From a checkpoint of a small transformer trained on Wikipedia.
Size: width 160, 2 heads of 64, MLP 640 GELU, vocabulary 13208, 7.44M parameters.
MLP neurons of a small language model. Each row is named by its layer, matrix (up: input weights; down: output weights) and neuron, and shows model dimensions 32-159. Each number is 128 + 24 x the weight over its row's rms, rounded and kept within 0 to 255.
Before each neuron's rows, "fires on" lists the tokens most often at its 100 highest values on Wikipedia text that the model never trained on; "fires after" lists the tokens most often just before its 100 highest values on Wikipedia text that the model never trained on. A number after a token or word is its count.

fires on: "-" 45, "." 14
fires after: " al" 27, " St" 20, "." 8, " Saint" 6, " Al" 6
L6.up131 [165 113 138 136 139 110 139 156 110 113  87 110 139 124 136 136 101  98 120  80 166 127 108 116 132 107  85 168 118 119 158 110 162 189 124 135 162  77 151 129 116 136 138 134 110 139 133  95 106 116  84 167 137 159 142 139 109 126 128 153 154 106 124 112 159 133 123 110 148 160 120 144 143 138 128 153 143 125 115 128 116  74  90 123  96 137 111  87 146 149 121 136 127 124 123 110 113 170 145 112 142  97 103  99 154 138 107 147 128 136 153 202 141 172 157 151 160 134 182 127 112 143 124 157 177  97 127 162]
L6.down131 [127 139 113 123 108 166 154 134 122 132 129 108  96 106 197 113 140  98 149 131 120 209 157 137 118  60 108 165 107 145 133 110 127 131 120 120 150  40 138 124 181 141 117 140 128 114 156 135 118 178 152 100 146 126 120 139 144 125 114 154 158 115 101  85 158 151 120  77 155 174 132 131 117 108 157 132 164 126 120 117  92 112  98 130 146 129 114 134 128 124 102 170 148 122 133 108 167 139 135 130 125 111 117 125 127  95  95  99 175 105 138 128 107 140 126 146 121 176 138 123 114 111 113 141 119 106 129 136]

fires on: "\n" 29, " in" 11, " arrived" 4, " Off" 4, "-" 4, "ard" 4
fires after: "\n" 27, " was" 9, " is" 6, " being" 4, "'re" 4, "iz" 4
L6.up633 [130 118 139 141 140 117 160 138 136  89 143 105  76 108 137  75 117 143 135 124 144 111 121 133 150 111 136  80 174 159 156  89 128  97 157 127 153 131 131 101 175  93 114  78 165 115 131 120 108 151  92 129 105 178 113 128 181 109 141 122 162 129 145 117 132 141 130 114 132 125  67 148 109 159 132  79 119 160 136 108 147 138 146  96 114 195 147 150 121 134 119 136 158 137 113 134 131 131 141 159 163 148 136 131 177 156 111 139 139 128 156  95 147 129 155  70 141 112 154 135 128 156 101 125 119  87 131 113]
L6.down633 [152 151 125 108 137 125 101 127 129 140 108 147 130 106 147 156 130 149 139 134 143 126 103 129 122 144 158 122 116 133 140 114 115 136 118 123 125  98 151  96 133 124 117 187 133 109 139  92 108 138 139 153 134 100  98 155  97 140 164 162 112 155 136 116 101 119 132 136 100  75 118 142 119 108 174 153 111 109 114 104 116 114 174 178 124 121 115 144 112 119 132 109 151 113 103 137 126 125  98 125 104  97 125 118 153  92  71 137 100 167 106 113 174 110 104 156 176  41 100 137 171 157 134 103 146 125 133 122]

fires on: "M" 22, "I" 17, "O" 8, "A" 6, " Website" 6, "m" 6
fires after: "-" 31, "\n" 20, " \"" 17, "." 8, " (" 7, ":" 5
L2.up86 [ 65 143 118  95 148 113 142 130 107  99  95 144 140 176 144 138 129 140 116 101 136 164  85 169 168 122 124 106 128 174 128 152 113 157 130 120 118 130 172 163 108 105 106 127 122 134 139 152 112 152 117 164 153 111 124 117 111 119 141 137 109 130  83 114 158 124 111 111 113 119 157 144 109  89 106 167 139 129 142  94 143 146  67 158 150 100  96 147 136 121  77  94 100 145 110 151 118 135  92 120 128  81 128 109 177 126 136 143  88 137 124 144 175 126 152 125 127 168 108 105 149  96 144 105 136 136 118 130]
L2.down86 [134  80 110 101 100 109 118 112 165 130 106 102 149 104 125 144 176 140 163 138 113 193 160 137 132 120 106  87 116 164 121 183 137 124  88 125 112 137 104 138 112  78 129  91 112 107 135 173 131 108 178 157 114 147 137  97  88 134 152 119 122 122  84 134 153 139 126 104 176 134 148  88 106 163 138  99 130 178 136 164 170 134 143 143  82 118 148 111 125 121  84  75 154 111 110 174 111 147 152 157  95 145 141 143 121 146 123 144  95 134 111 169 135 129 135 155 108 138 107 141 143 140 108 104 140 136 142 129]

fires on: " the" 31, " life" 14, "\n" 11, " Angeles" 5, " property" 4
fires after: " the" 20, " is" 14, " was" 12, "\n" 11, " Los" 5, "'s" 5
L4.up474 [118 131 140  99 110 134 187 101 151 105  96 138 131 103 101 171 118 144 104 138 152 134 140 145 157 135 129 192 125 153 149 112 169 124 140 127 116 123 135 102 176 160 149 119 132 100 115 138  98 134  82 120 137  95 134 120 183 113 113  74 102 133 174 107 130 125 154  99 140 118 173 169  88 108 120 119 130 127 156 122 129 134 150  91 126 104 160  96 139 168 174 152 147 151 150 142  93 109 116 142 121 135 112 157 127 137  85 117 144 130 114 121 140 173 123 139  98 115 158 150 171 121  83  88 111 136  98  94]
L4.down474 [182 143 110 124 135  91 116 130 116 160 128 155 103 126 137 126 169 110 119 101 122 108 146 123 122 119 109  52 158 151 124 144 128 117 162 139 120 133 122 126 120  65 127 122 131 127 136 104 102 114 143 111  88 156 117 143 111 164 133 120 163 134 117 113 109 127 135 140 122 152 112 103 142 156 134  76  71 126 125 132 185 133 142 121 148 122  74 148 171 116 119 100  98 106 107 108 134 164 115 109  89 108  98 116 125 121 131 156 145 138 104 116  93 136 113 172 133 129 115 115 127 149 167 166 125 187 133 149]

fires on: "-" 44, ")." 11, " UTC" 6
fires after: "\n" 50, ":" 12
L4.up105 [101 127  91 158 141 138 157 129 167  84 148 134 103  62 126 144  96 171 128 146 146 177 111 115 142  83 146 130 119 156 113  96 113 122 157 145 116  99 133 130 142 152 139 128 145 144  98 103  86 114 112  87  92 113 133 119 139 156 185 143 107 130 130 136 116 123 131 153 149 101 104 155 105 108 129 124 127 172 141 123 118 131 149 152 123  80 103  98 149 132 126  70 109 157 129 100 113 120 134 137 174 136 132 147 170 150 122 117 129 157 108 170 106 142 147 112 124 146 107 139  82 161 108 144 144  69 150 122]
L4.down105 [156 110  90 132 143 137 175 128 154 126 168 102 104 129 142 148 144 111 116 122  94 110 135 111 109 112 141 139 100 118 125  98 123  89 139 126 130 130 126 177 152 107 127 138 159 134 100 148 101 121 170 153  86 144 166 171  87 142  89 135 132 142 162 131 150 179 141 118  95 125 119 117 131  83 130 102 145  88 106 145 150 106 130 141 135 125 125 138 142 146 110 139 105 107 156 131 121 121 169 122 162 157 191 143 155 115 109 109 102 109 115 173  89 109 127 163  99 146 163 128 135 170 115 122 147 124 113 110]

fires on: "==" 87
fires after: "\n" 86
L5.up510 [ 69 141  91 114 121 118 113 151 129 150 108 121  89 148 132  98 122 123  80 125 169 131 119 147 145 116 154 148 129 170 116 109 128 119 135 149 160 138 147 140 200 161 100 118 114 128 123 103 116 141  86 134 104 140 149 117 131 133  96 109 135 123 138 136 129 143 179 143 103 118 181 118 124 111 107 129 132 172 184 148 111 122 116  84 130 111 129 134 102  94 132 140 101  80  83 165 133 136 134 128 157 103 123 169 154 138 156 158 129 144 120 157 140 129 110 135 131  86 101 144 107 136 129 121  87 126  94  76]
L5.down510 [122 140 115 118 130 161 121 131  86 155 123 101 151 147 162 138 152 157 154 140 117 201 164  84 125 112 115 126 161 147 103 151 181 146 111 123 133 119 153  99 143 138  96 142 117 142 135 109 119 122 127 166 125  86 112 122 114 112 141 150 130 101 126 112 103 154 126 181 158 103 175 121 156 121 115 102 102 105  78  94 156 118 155 160 122 143 123 152 151 136  98 115  95 124 148 150  84 145 112 120  84 109 134  98 110 133 126 132 111 101 110 160  98 122 129 123 109 102 151 115 155 141 150 151 143 121 170 143]

fires on: "-" 26, "." 18, " Preceded" 10, " were" 5
fires after: "′" 35, " St" 18, "|" 6, " Saint" 5, " there" 5, "-" 4
L4.up14 [136 156 141 144 119 153 108 115 138 121 110 106 125 114 116 145 139 109 166 128 131 135 197 127 122  93 118 151 104 112 134 114  98 182 151 149  98  76 125 105 107 101 113 129 116 117 138  65 138 177 143 133 117 120 136 138 126 154 104 113 157 144 115  91 138  91 167  80 148 144 159 138 120 107 120 150 165 103 135 124 106 126 100 116 128 159 167 125 114 209 106 157 168 123  97 125 116 170 164 129 122 121  95 129 113 125 136 134 138 141 126 175 104 140 146 125  92 119 108 143  90 148 105 112 171 129 150 116]
L4.down14 [122 134 124 124  92 116 165  76  98 112  91 145 149 167 157 117 150 119 110 115 111 125 139 127 135 149 122 127 119 188 150 141 163 151 114 106 172 103 156 108  91 155 122 114 135 145 133 149 127 175 178 131 128 100 127 139 133 143 123 127 144 129 115 162  99 133 131  92 148 130 130 145 145 108 143 162 133 140 132 148  97 136 116 139 107 150 116 172 114 158  99 139 123 108  89 123 111  81 149 123 104 133 158 108  99  99 115 135 142 114 185 143 130 138 138 114 145 185 105 130  99 146 108 133 150 131 139 125]

fires on: "-" 32, "\n" 25, " from" 7, " of" 5, " had" 4, " there" 4
fires after: "\n" 29, "%" 12, ")" 9, "," 4
L2.up380 [112 108  90 136 121 141 122 115 203 126 126 145 138 157 146 124 111 138 126 151 128 161  81 138 197 135 146 130 118 161 116 112 175 118 129 188 132 150 125 100 118 141 106 122 176 141 111  96 155 116  96 144 170 128  78 125 114 123 121 104 132 110 134 123 143  85 101 137 103 126 131 148 164 138 167  72 100 129 143 103  71 118 120 131 173  80 118  94 110 129 132 116 121 165 157 107 120 137 150 134 163 103 128 125 143 139 148  90 135 111 155 145 146 105 140 152  89 118 133 137 112 163 101 130 148 144 131 137]
L2.down380 [114 106 143 175 118 140 143 160  79 123 127 165 173 135 114 126 134 135 100 154 153 126 102 147 145 143 129 122 131 171 158 106  75  86 129 141 112 135 111 143 155 105 108 120 126  83  97 109  96 110 148 160  77 151 119 125 130 132 111 146 160 115 128  91 128 145 120 144 153 119  92 125 152 159 174 104 158 142 104 123 108  86 135  90 167 145 133 114 105 140 119 100 115 103 118 138 165  96 140 136 110 143  72 109 163 133  92 136 127 139 185 119 119  98 138 103 158  93 141 139 117 118 135 123 167 161  85 107]

fires on: " \"" 40, "\n" 14, " no" 6, " were" 5, "%" 4, " do" 4
fires after: ":" 19, "," 17, " to" 9, ")." 8, "\n" 6, " there" 5
L4.up153 [132 101  75 147 152 114 150 119 120 127  97 138 108 115  85 132 106 114 150 144 109 121 175 138  98 142 142 157 142 151 111 153 117 121 122 132  86  83 109 105 101 109 129  70 125 135 129 157  93 133 132 141 112 145 116 118  72 191 125 146 144 120 139 154 158  94 155 154 114 141  97 131 133 105 132 182 135 141 135 114 139  95 135 135 141 146 102 134 115 134 104 136 131 125 107 112 167 119 110 107 112 114  80 162 125 121 144 179 118 102 133 141  88 125 176 145 151 142  81 143 134 147 172 153 185  93 161  97]
L4.down153 [ 95 130  88 138 180  98 122 117 148 144 116 147  85 125 145 129  99  65 118  97 110 147 130 118 111 125 177 119 109 113 111  92 135  88 154 119 121 119 106 147  64  73 152 117  98 170 105 126 138 142 141 134 101 156 118 129 154 114 120 102 105 115 125 156 184  90 119 112 135 129 119 153 165 142 136 112 160 141  88 111 139 173 102 129 129 152 122 160 125 128  99 142 154  91 131 138 105  92 139 119 145 144 139 129  93 136 131 150 117 153 110 150 127 122  95 128 107 149 113 140 120 175 126 112 128 110 147 128]

fires on: "\n" 51, " \"" 23, "}" 5, " |" 5, "\"" 4
fires after: ":" 34, "\n" 29, "," 12, " that" 4
L5.up633 [118 111  97 146 123 112 172 117 101 135 134 161 120 118 119 102 127 101 123 104 108 138 130 132 116  93 174 148 163 138  92 109 176 137 142 151 121 126 108 152  98 131 150 158 147 108 128 129 126 160 169  97 100 146 137  90 177 155 127 108 125 131 117 157 148 113 139 123  84 121 130 180 123  99 155 136 125 170 129 118 121 108 134 132 149  97 154  99 139 126 123 135 168  98  99  51 109 135 142  93 158 151 132 140 143 119 126 103 156 112  96 102  89 125 135 128 147 152  94 142 100 195 121 144 149  81 170 110]
L5.down633 [162  95 101 105 108 116 159 107 138  95  83 112  97 104 152 159 136 165 119 141 121 121 149 142 105 138 140 136 119 138 134 143 139 110 160 136 171 149  94 173 185 127 140 105 135 154 142  99 162 125 153 148 166 113  82 179 135 152 137  70  99 146 116 146 167 118 110 144 119 117 140  93 108 130 100  96 126  91 127 111 160 148 129 149  77 120 128 107 135 149  94 119 121 116 124  91 147 102 104 151 142 143 111 115 109 130 166 130 111 138 110 118  95 144 160 123 116 153  99 110  89 162 116 132 142 140 149 143]

fires on: "-" 38, "\n" 9, " were" 6, " is" 5, " Pld" 5, " |" 5
fires after: "\n" 44, " |" 5, " GF" 5, " was" 4
L5.up518 [145 103  66 140  78 115 119 100 135  80 163 126 119 145 152 119 120  76 132 121  96 163 144 186 181 133 164 122 125 125 122 119 155 128 149 149 129 107 109 160 117 121 127 130 203 131 119  86 138 143 127 122 122 148 102 108 109 111 114  84 133 107 135 125 161 127 160 159 133 104 151 133 175 130 162 117 137 130 161 155  97 162 185 127 103 134 116 118 115 129 176 129 171 147  95  93 103 124 105 123 144 141 153 137 148 137  87 167 148 107  96 118 117 140 151 142 106 127 104 102 116 124  93 110 131 116 144 122]
L5.down518 [107 111 152  96 119 137 110 104  76 158 181 116 146 162 129 161 162 125  96 155  75 163 127  99 157 123 104 139 166 100 112 120 141 108 134 139  98 153 100 132 123 128 113 103 121 114  96  78 160 141  81 161  99 103 119 132 119 117  93 116 124 141 130 155 130 133 119 140 163 133 139 157 137 133 167 136 135 126 126 112  94 120 143 170 137 161 142 111 161 127 114 102 132 178 110 142 132  92 155 119 111 148 144 124 154  83  85  95 119 124 116 148 131 127 142 137 114 129 162 177 130 112 140 138 152 124  89  90]